python train.py --rope_theta=39800.0 --qk_norm=false --bias="none" --parallel_block=false --extras=["capped logits"] --lr_mult_up=1.08 --beta2=0.95 --batch_tokens=16384
MLP neurons of a small language model. Each row is named by its layer, matrix (gate and up: input weights) and neuron, and shows model dimensions 0-127. Each number is 128 + 32 x the weight over its row's rms, rounded and kept within 0 to 255. Numbers have three digits each. A neuron's up and down rows have the sign that makes its largest values positive.
After each neuron's rows, "fires after" lists the tokens most often just before its 100 highest values on Wikipedia text that the model never trained on.

L8.gate130:133118107122114173123128130132088092139146130121112146108129114211125147100102100137175108123117131175111177135125111081104151099208106107156165155128110135124137129172120095081182038084134112161063170198109163149167106108124173191159116103103143137087126091115127063119199140106146103142107121166081099113125108154100160122095155126101096126142141127137177068134128185135130204115090
L8.up130:157151138146131126183156116125120050105099066144143159159124134126192132178086094157126117127159168155118073142157127023146173071137141097105138142128142140116148136180153138152159118115161159125133120104139094190048079114080093124176143096142118126088120135142068191134079155146179194161179174106071111132134127138118127126113114143078089185165144105165124164148158114149089162155115
fires after: " |", " New", " ", ",", " N", " ("

L4.gate156:107155124162150067156128122181110119100146143150141136104143149129082088123093109179152101111120128149190137141134124141113114121141090123149153096119144077137146108131126080138157117129124198157109171147113158159085086107154173124131107120104148185091116098064138185144088174097160148132156069164100141107086122120100117094189079121108062145130151109147131164077163085161126137088122
L4.up156:135125081127124108053176136102110134075147070146210090137105144115141090133167130130160084103087075089070116125180132189127098105166102146151175093168117145150139106130155129087160117104085200115065136118139143156111162118174062111107170156121134145153120064122149120130151130114175074123128166129147134167111121131094152098146120089111047089081139138163120066178146101128140162110109
fires after: "1", "8", "9", " the", "0", "5"

L8.gate117:099154125135165130165141136104122132148107082091121081046085187118123161118098159111165144096128137108128131157163126115135127137112108165063135149123175137159096154135118159166068132070105162175139085169086187174089114135086113056078131058120120135092196188110097107143161116096069143141159170097124101109159115170089118145118116088139134131077157128136181085177150121115144120158097
L8.up117:098183128138112029126114154157093113130085119175160122130110138160152129118103175144134192105083115079137172156093140147098134160142122174141105169135129072114129100065078148085141172100101096060103168148136137148141112089135096165169091116122109176114131160142102103102139173199124193091133111088118130101130080116156101090116137154155101147120110179173122109146084080109149199126135
fires after: "2", " |", "\n", "s", " "

L5.gate105:145111132152177104111166091133104089175129141075158117160124081149132120116162111093212112086130198123066130113128096146153069162086097117088141185103156138126132141140100148150109094094112095113148146181177168144072076164124129188159119131071138096151182137134097124094081147140120112169105126216097144170120164114140058108105115118151117157118123120137129095152120083150128095100092
L5.up105:163096134173183187139137125157111141128141089139135117100110095141148114099147137172147095107117186094136119127197135130137153122166103097108147110197123103167101163141120129124118114097117148136183157127112132122108150138223106120139155150073152109120125108159158073058052119123163125119154121148112130122203108089128145054093140115055057128079094105114098080164195124216153068153165
fires after: "1", "0", "2", "5", "8"

L8.gate106:088096094093095142162185131142112128078082114096136097166151111099114071142097144068111163128137175155126110117133103167163127161160123171093039136163121118207175111082132191096130140120040123111101107122145116165137123112140120106097125077153179124090120161124163100155190206106083094087144142167089153131134092159138132150113157085084127132097133123105075152127184162087167107110078
L8.up106:114076160034141092163219123164102114120134087118097142155168143089091172097129107087136146197164105154110098167233182114107127123130156133163167115151089110135139169112150100130145132102069112146160129117146133134133132161162124036115107124138071147080124118139123113114116136175148132108143088127162153096165185169133119116128207150164114104080080126171150101153156137099105098151104
fires after: " |", " the"

L8.gate21:134137184134092095148154041140116074104135140079095044238150104136190135126124116129150129169153127150108117107175146123122082109084104139157116115141141080137175137099076142098097164105092102089072168199135130128111121134106151158089133092134102171079106100103142186153145140186115110067123146167108164125112119112164095098142126158192153152092131190096115124183173137198139108148120
L8.up21:132095161190101138081127158156150110108130136129103100108095106153147152145174167120134108121118131124134209142188111150074128138103109169156096105125111136157084116168177126148158132122067153102100111087155106133115089140120139129152107131103100169064093040183121137127091152112112091120188142112080123156132095164152090184149134144094079125077190112169064177165132172156101178171186
fires after: "9", "8", "0", "in", "n", "5"

L8.gate56:065099142152071158111199133108073160135116096141068137103144083108116084180156128104094109082125130113118093115140117065128154146094101144060103183090156088124151137099136183105108109108131107182105103145177169179166169130121174080146112112111124093127117172122156068150089177086157125149110106139092160173116112127087119153153111113103118111153158120144139126187153167090178144119140
L8.up56:096182125158137096209161098109128195126114102061076143121169129138148075155153161150088079134121075160195144080159102148148161127128129108116073144163118089081066131146181121125152164123134156167117128130131123130117153098102151135189139107164141115169135148147167136106064197171113157142136146091121155123136154068133157122107169139144082116140119147146163165202071084167084052084164
fires after: ",", ".", "s"

L4.gate7:085125075126152116089159116167113109123106128143153133160203186123125163139149149127129068196126100085160133118147159132118108095123088113105057130147139147099107104163116191092102119130134133125132094115124120138166159081118090068077115114120144176116081177117148068156118144135115122117102159110154122134166110134149080078072187124105105134132105145146197133158191118068108139138164
L4.up7:099127097119178107088103075165112145141104096138112121140140117114059140116170154161141119136058194149138093112207112215112152106128177039121175087169153120133173151151163179109111104070120087133142137062119147100097106175167122012143108124066136132106178146130126134074114118146140111122179127135102127105114098116148091143126178106097101104096117143210138114125161152149109167130088
fires after: "0", "1", "5", " the", " |", "2"

L5.gate83:196137111092135085129127131182112122150156110110174152128156111074070135146172139101174203122153130033096091148120097170147138097044112079098136167120145127082152137182127129135075163130101115122139146130149146171112140143123141123114175117086112135163146072125104074176109080105141150124127089129092131135120089138165151126127127122133069105145134120103145105179138066193130152197177
L5.up83:144090173118137157135156127136145127132102103136141147159089146124155176099149121164134154107186091100112062188141108135152157131094136175073186151156182122106199138137097180104110174068085176179186091076122120149125117114096145117109113159088182123054116094136127152129062116150189146159159127159119112103110068124154123150129133086133128095079089118159066113102133130165116132084093
fires after: " |", "|", "-", ";", "5", "2"

L4.gate45:112134129136115131178144122126078150135122141167159162115125134121132184115042141141139091094094139171130158143099123141119156180099154142146116188188137102191143138124153096126164132124125077111145151071100095147159202157132141134108107197132160079087115090139141132044131162054181144105090174156146120107122136110118135111196114053105139107170153099135143115116181179147087164120160
L4.up45:178121088127151115130122144146150166165113174059067161140160202135098153143121138168119148120143089121104118186159127172116101122171135091150177158128165125089115123183114101177139148161094137150117073172206154149077129149155146126126125082158157154153131084104120128149101208118087105131110124166157140115082116054103088130061174100166096091077134121127085092059103144124103140061118
fires after: " ", ".", "–"